config.toml
num_hidden_layers = 9
hidden_size = 512
num_attention_heads = 8
num_key_value_heads = 1
head_dim = 64
intermediate_size = 2048
vocab_size = 10389
hidden_act = "swiglu"
norm = "rmsnorm"
norm_place = "pre"
norm_eps = 1e-06
positions = "rope"
rope_theta = 10000.0
rope_fraction = 1.0
qk_norm = false
attn_scale = 0.125
bias = "none"
tie_word_embeddings = false
parallel_block = false
extras = ["capped logits"]
init = "normal"
init_std_qkv = 0.0123
init_std_o = 0.00289
init_std_up = 0.0123
init_std_down = 0.00145
optimizer = "adam_variant"
learning_rate = 0.000551
beta1 = 0.9
beta2 = 0.98
weight_decay = 0.28
lr_head = 0.00693
warmup_steps = 292
schedule = "wsd"
decay_fraction = 0.666
decay_shape = "linear"
final_lr_fraction = 0.0
batch_tokens = 131072
max_seq_len = 512
doc_mask = true
train_tokens = 1476000000
max_steps = 11261
dataset = "wikipedia_en"
MLP neurons of a small language model. Each row is named by its layer, matrix (gate and up: input weights; down: output weights) and neuron, and shows model dimensions 96-351. Each number is 500 + 40 x the weight over its row's rms, rounded and kept within 0 to 999. Numbers have three digits each. A neuron's up and down rows have the sign that makes its largest values positive.
After each neuron's rows, "fires on" lists the tokens most often at its 100 highest values on Wikipedia text that the model never trained on.

L2.gate932:500487508481558529534531469617561491504545518618534499485548399543539454520534575477555529418555478462500474449520455528524572522510569507542508491528376533511501548519482541587548443476477510462498487458506522523464445564428471480485480528499471499533479538459409473518485499412453463471450516477467499519454546478503525439548496432526472546466532495473510487552470574472518485555514458522527503522531479475444476516449519492485491507526455495519538546441477486487480471495460493528490497460500457557467475489508550495486499543451452494503398485512437582512513506569407483456526438495522556440506540442500506543604516544536531519509560554510501485517512441469584500498482489460485512548510490523517509458420489484428477548507521493581478477503459549578453501565470475
L2.up932:485511520468539496539499493517476486538460496476485511539496488515497488578513502540470530488518511538602510483508499549490474508471525490383516545557437524467445507524512480463501502552519504531501537455519594513490491505551549425534507480547539441515500429488499398503469493474526474528499480507425503496526488516415526501468441480466559565513556513532441526470505517490496460408509570472534488532469541469465538469526554372575532512518509574450515528530446509497523526550530517453589413512462451484458480515470511469558473517550467516520483520476514517479465483516575496504544549534568469537450488512543542518569444478600568529625484471459503474481465542460587539548478554512566470489491538475480439533560524456495514491522545514468490475554478491448479538517472509
L2.down932:499532481502460463454506456562535471516550535504513516487492416549529444538493517484552489455505476456460472464529475458531488543476472518519545440532395464542522472530488514601474460524463527486463493477478553512505520603487464454553528498488491429485504551532478498512507515509493551498505555471425570477496546494537531458490495437542477497436483498474527507490501482453534460497492461517542447450527425542488535540445518477492540533540418516513502477471519515396455491460466461533438498457619493536499494427520515583465542554438447475540453519511491588580505478472462526465510439471482559409553512474475536547587541538487483492467512542509555472554508482527548495511464485474481455547529501514497507461436534490442478521536509521510486438472492580559440510502467524
fires on: ","

L4.gate654:549582481524504525519499498581445470492541534446571449483572477488429448527471456459540483512458511534489476519529490458543495513528500542441485500586592537501450475481494448538528451537558485488493481469506531540463482501539502455459498572483488518513486468489424425535525510466536518503506504556463518447587507468482574515528435514446513492513427496454492445570550501517514514484433504475486465474452458497509503463387535494443490421499521489451533450494510490560496470513472472498543424486579484431444552514531526488570500497527477521574491460515468584464522386485391462517502533516543432501529508557520525471489479469439555433563459489484515574525465486535494491522504510519501498482518518510469465540474488466475476494547492476499513488512465457455496525509520541
L4.up654:509486473539516486477526453479517528488519508449476546528500446537416474493573534508536503546539536520448433499547512469455475557472499484510501506508510557476510527420497495589481489578461467536490489395491515525521473470557489518487507516435469449516408421473508550443509480425554510502465498626592597533435496521502502523521520478527566522470432480401455432570524505445486560497488529447547486495595467528562452465429492584465483528505552545488519420431492523500482426539521468498530494535530517524472489499498487504601488512527470493454504481509459452484456455497534539521507520545511493509508499565455469579506484569510560510463567549438415461539513437486495518462532423538554513487470530577525541476521496450461484570519488422442511406565505443552478480570476574
L4.down654:427497527499468525432528561514547529491472490462473530415503514464498530479361510486537539476424491500500554522500480518425499438509468496527505517523531444546557590491554502493511537434411453469533451529474496544539555475513543583570514453529578481601509469492486543475533507527503488541465552490567552509461532538512531471461526529510581541447546496479492505524499541536475462435475551477512458559454532465543457524512491508553453489494548528516473484492503517461490538531537565492468568504400476481574458516472461535490544411516483436493508448483552458459476499431547534562469453489480459528534502475555474501526518541543516532535548508499546437489573540475541494492442519456508528460468525511575476568534522501585555507507546509466531489513516469530547542455502521
fires on: " |", "|", " but"

L4.gate41:500530513521472441512516556592569470483481523567559516510529465496487572499531436578516473495431499496443503547478467446474446526525475526420504506500526526491448424474586484462495526494505450469481449556486567513492569516563471475458542504481524498549517388542474521518441506540525518520458498545440438442520553559537517507528498585516501554469445514517503576513467463521475550465483509478478494427548512509469582473501544536494477512508441475499535499567465517506490532503521467610532447508521529474510537522491532523592534465463454514582573533430470473475565523453493532495499494494527505547493514471484493453479546527530540456509473503496472468511505550475508545537414592524571518562492519525447445481464501563487471426497575570523566485567464537495509518426479513
L4.up41:538486455483534491539546516528461539554508500531511531522471440474511518481528525537501509518523473552519475498518492520532529522522585517544546510515489519496500443433493479562528465542543523429491469498542549476565567503533567439536524464499546471550505476449473416491415511562444526482481467530453603428485564541496500505500464468521395466472364550488491486553541467482499547535546572470482529499507516474533466507459442494527503517529522537455467509533503472402516541441444546483460547511485490522503529485466447499538499547516600459477476516505505504545496524501463497476496535477539485488516471482576487499477515555480519471513450545487564577484486500511544475570499523505547508503490471443514446486504522537514415479505395443460508425449465476478582499548528568
L4.down41:483515489546481456540518577433580495457514483533469551526605514549506547500452466545528527431511506504509464529510469462393452514485460519499520550458464537538478530463496447520517503507517472520512497513508496503460537478488477497455486487516559407599557493535527522499573548472537540554441538530449400435567445462523500490494568482552584519520567491467508477500469555549523470448444519544567508482516592521500519548532556472560489519509450455513444456552467534567529469489486523533569494471519480400498547438496517484503468475464463599569542497497457468479537483503563470514507410480517488562509480529494475522540539519483514502543490522526495441533494490563526553443482579555491505479434504508434477471478552566511482484514517450515515451533488426519405521413537510
fires on: " to", " and", " but", " (", " she", "1"

L4.gate465:472531482545505471481529421569566471538473486531507498498512484480495549501600457459491478475590537490494511510498463525480546520496477583558609463593478507553502462474498420457494446493443534433530505528453523491533462493444424499476470509484440475517505493540473483494513451537467516541517496413517535580477512554558439445521445471472497482523629567528445461476515519468514513502484480500448462501510496532574586516400496496527501522539478519525529503472474498505524444456448500497488483537486527459467511505524537536452503417546504454536496516565450532474497472524457570472402503558504477442456469505498474466545480464498455533494479522441506531523457517483548523539525479493481524595461527549462506490463522479522586551549504454526445471566419517501454437553488517
L4.up465:513543463521513444517510477530503572489504507467509513551542530525537501459473533458512529455508480524518463474505546461507538526483518463491464429432458485483504505530533506501475482507559507550485518484530547530462531481523551398448492444507487435570492433458516478484532484419518533538490454522515476436501546590449517492521467431487454413521583574580474453458440462482492508456476469548512503504468569481414441445489555485488510527497519495469528549534501484452570494533591499423531500496484489581520476461526451497515463537567446571541517464511585543527413544406486432488564568520569458533561553434474479473457417468540476491526533459498563468564524465465482488495521590479499504457541583550507547522565517470520477406470482505509517512561486455509511482514496470
L4.down465:504504565570512496459595463525514508504502501466496465521467444502533545521511495463471482520557525497510572514454466471500536517510436597555551452518476530497511505464479479482523412481478510454510558585517540506511485445500416494428505513479449436457605473498474491487515523531440551511455486451509497562458508471557474520555478513510491509491583521579462533522509472501546472498464503464461470476531511515538542554470531481480523518477482517499554513465496505450484468468457439508480491502566545520467490542489528515494509453515547436479521560507446560469480433550442554503470498589490521475443481453470493477545533451464483501431518468453448475541459486482509537561472507492523505570492480498509544477463513468513571469570575459505455496491469464498456521509526517
fires on: ".", ",", " |"

L4.gate635:481471503508510561496448452486541495531484450569477498549457525500506515600508412545497516497460444537450482533493509482511477527531555424500471447552543540450492501550543496539518505556540582551533467536513522450503521503502463499417559478528506535556491532516562438500427520509510566458461522479525467465506509486538459554483555510452462438491531452595459468556484520575555620493506492514468478567432495475456490512453520501574502549519463502432557475527515546468517530533541503519470510466539568492529487525602532470517466487536505436533544487513538496462499408505497470553470498533481524499561543515505485495511512485509462538488491497593593508512395552514514564526576501462492536533536512483429494568448458462521446439474539554523518517532538512423506488446510574
L4.up635:489492449436523446539515486474452496425443523453548528493563457519487491456466554539421481466523487571480485463549532475444528426522483511462464522453560509454546559472552514481449509597499508488462517411500536445585555484530496466483470476503484407477548475585479510476543520530525536476539458506439510448512475492480490485531569488480520487527503501509491486529502530469462523452444552483504538564426504437590487444559486551503523511554472483466445490487497517501489485461447522408481473501539574509526481500471502531493439508489493548510538496523526537547423434496493486521499546524523439579513517518565469485496429582471607529443536449387506496553494566560536459501508392421518537488492474484606468462495624510505508469439515539436510465413512586526530558481496491
L4.down635:529610534508453554462452557546519531536529511551389488445496524506572439505531469445545515445502484505473522512478565397519477505456494497521520524498428535464509493488529483538515529476611519555568463557480491524475488493468528457498469544471514549526495522436458564486440488502469506607474556514484462481445484496532501424470450423499501514455593482460450515418466491511448527574512541495473465494522496531445533520473504431545570539492533449500588447536486440576495553519506567558459488540489459488427490491527534438491601421491533505532461499502501454473568538507506459506514457458456523430460421476475477468473506500453487493599491520539573562491499514420449564477454523499519532536532481473509484457533459508480489460504478441529498531557487510573461512486540496
fires on: "0", " one", "1", " and", " Attendance", " an"

L4.gate1235:527524478460494573481517440533457471541501545536491515615578485511475524473513536556564503419491500527508494482506533534489551484516550512578559555550532470531458491503453508539568429492523516476533498496528479468445528531473506476468468485484543429444499423508451488547510431500583478469442442533446489478512536547466508492493529401525549516426522515516491497502461521479414478456528491473505497477434494533531497550516490483551537509529461441486508463487433476480589509489408407493494532462454503641475483502469492508549569558482460531556508501494553525466430481491543517499458414501443488427486541461505529453514450497478514478476475523425565403510543453485565545468497465467527528502497513540499528536428474510477499481527487536509526479577536576533545495571546518
L4.up1235:472578517375551478514484481541550495531450451504494577524552533518449442535506455474414498413495504491520495478471454527562544444519497480494541473496538533491472521542512596414488499516534507442511450390454549383507455442508540461431472445490529491485444562481474395470468504440424497547514441505494483482537492492498467495481437539507495511542549577493485551459527474509453500541465569533513477566414499504520522508498420489566514547544560464544542486527493473452512510549492506451494360548457485467522512518559536467508408569499513482592485476544501447480487502491488521466487465526564526551469505470517564473466537524482524456476495469533485527516522531525567510541498507480567541477503552488496627542587499433505476549545493485480436567581492482446448534477540452
L4.down1235:545456440564490503462511554467485504460516537509565508517481478514471545522501583509495459469530512555494513512546509529512499524476439510486515486503495499459459499532481491581528479507440496522603520524476455504481447529482473449498509423529428503550514464481499508580424479589457502522479461534433454616472536516470507456499404583518508522411511538565581522465495481488554459533532454489457455531513583565502445559449527490485445592506482473506527569455438453479445470486380470457466588461484508512501501529453513493494514443406510496515524577513493463513503525562478438497496510491457516456536512443528491468496553511518467480592540530527465434464466528463514545545519460491501490489519406517528483440505511489381506478563510492531466554491523478489502476478526493
fires on: ",", ".", " |", ":"

L4.gate1764:532477436494530526515526467485480429562446498555568397516521450528427453617535517437504529503508551457549479522501461490510430503528459468524419494564403505527527512479527463451454445512535461462543468549500503551438465548493503464464558496452421544447472475403475498431523562530569497439560519477547540541559508454600503477530440489471559530457455562514489508525558504561501470482467436494456515501446494472510483484446434449480555456521487546473461505489488480467505477485478511510482448499507474440406548519531542491503505423591495442532490502508477525451440537454488465478507545530535429473514515468505483485551528542469495482546416502485514496552511525448542476529579470472521511492548521493457458479522537409511503482511557491515487516555481433412485406437531490
L4.up1764:540488522524486414474444439437513588523547503502463448530529568481515527493425514462443471496510446475447425503514533419502522452465432550460464558516445574477419496470526478541485492502411487499531551429515519501549489518514540496502456504526478457532542464495570508503478561475490521469474508586548551442485514517507530511493458434508528475547524489531460451515484474471519512538480473528560551477512508441493466472498502545526501510518480486532460483513462534516532496525571524485516431562515521493495538500482493477540485481516477508429547497465521544512506531479557554443532516485455515465534444477439482578503567600470580612465506480516471474518490454506424478522495495504550542504406408486494496484474607471454487505544475473460521429600490520395482491539493519
L4.down1764:465523495516451473493544515579514472454520513507524469502428443492509595422467499469540448503465516586522478483546501570539493485435486504550549497510530534505473511456578536462495448486495435486513490564420427488484464504466484571518563495486494490494512503518480472514562463502521444441535491473435517460510459453511502491489505545506556522574500494438484443492482517457475494452476553491517477524461401464463533556511509537514481491575475502525503504517486520479442468497534499538480608514498416445534566497502454574490484570476514445516502479526482467570560458565487469515513472494505545525528544564601549494490490447488525480497561501574539446561510455474507474444503466513501482522498461468502539518549508497509503475438458493537442608419604454499498484507537510
fires on: " |", "ce"

L4.gate120:507459504479514549471465492534584422467495506474505427551497514526479446583528437444514468518581568541542491460495472532526518525435425564544494570534458552520517546447481443449482443510508380500377499521436566476539442517441426514588487503485473509537461496526485488476493472489543491612524512515499500523496403439515467449447519437458461539575492485502527517574495511484485440521486429563474566486548525538419546458481541529434479487508486524577528508545524517459543486523497514538502496511453474461396461530514502499562512478533476556461561410401470499485514486469483530488519504520509419484505503560439453519503489488567477427534522526505471478469486487491524516502534537527584467503573510466497528572496515496525520465538454552497517518468492440529471509462441509
L4.up120:501478534489491478532533495431395552501447544515497499494497552508520525476473476455484490460531532486567432547490545448526480476477552562493549579524524500549460447523497495457471426489504451504526503433436525496554497543542437473480500467460494530427487513487482526521498522450451507480518523602521560462480481499483472507542445479431524486444462525470409488475501535518515487502481496490486496485480491435495459433516459507525476527502458515519446582517538468475528513476515520581506495454577490482472510461539410425518501469499476482491485501530478545448553541459532432468517516458428431524508464522500474564568512553517483561547449559436514532533435537397533484495511525503511541573505457546491509538574553478468479569529524435502516520501499459442517482513470583
L4.down120:522411506550430470435419489509498492497520495517471564525539505470548497477453533477497586497483527500479509455550509474470434487510552517523484467520553533471461528443550465529532559519550547472500509465571510463467552456449431514455451553474418516458508482476507426506573463497482410511501444418532466506426508505500539536519484549494465502542466472538504495467560484512515521504599489373479475511513504540534476489476518442453502501468563503513552519482534495516510519508512530436492578480494517474523497467465465576438516528512459441541498506547505511424514489481486481440461470457456500499433523424617492455501484452490547558586472494514485524476521483473547545452487505451486482502513444455466472497457485515492483407500556480464475439429532492511482489492557485
fires on: " |", ";", " +", ":", "0"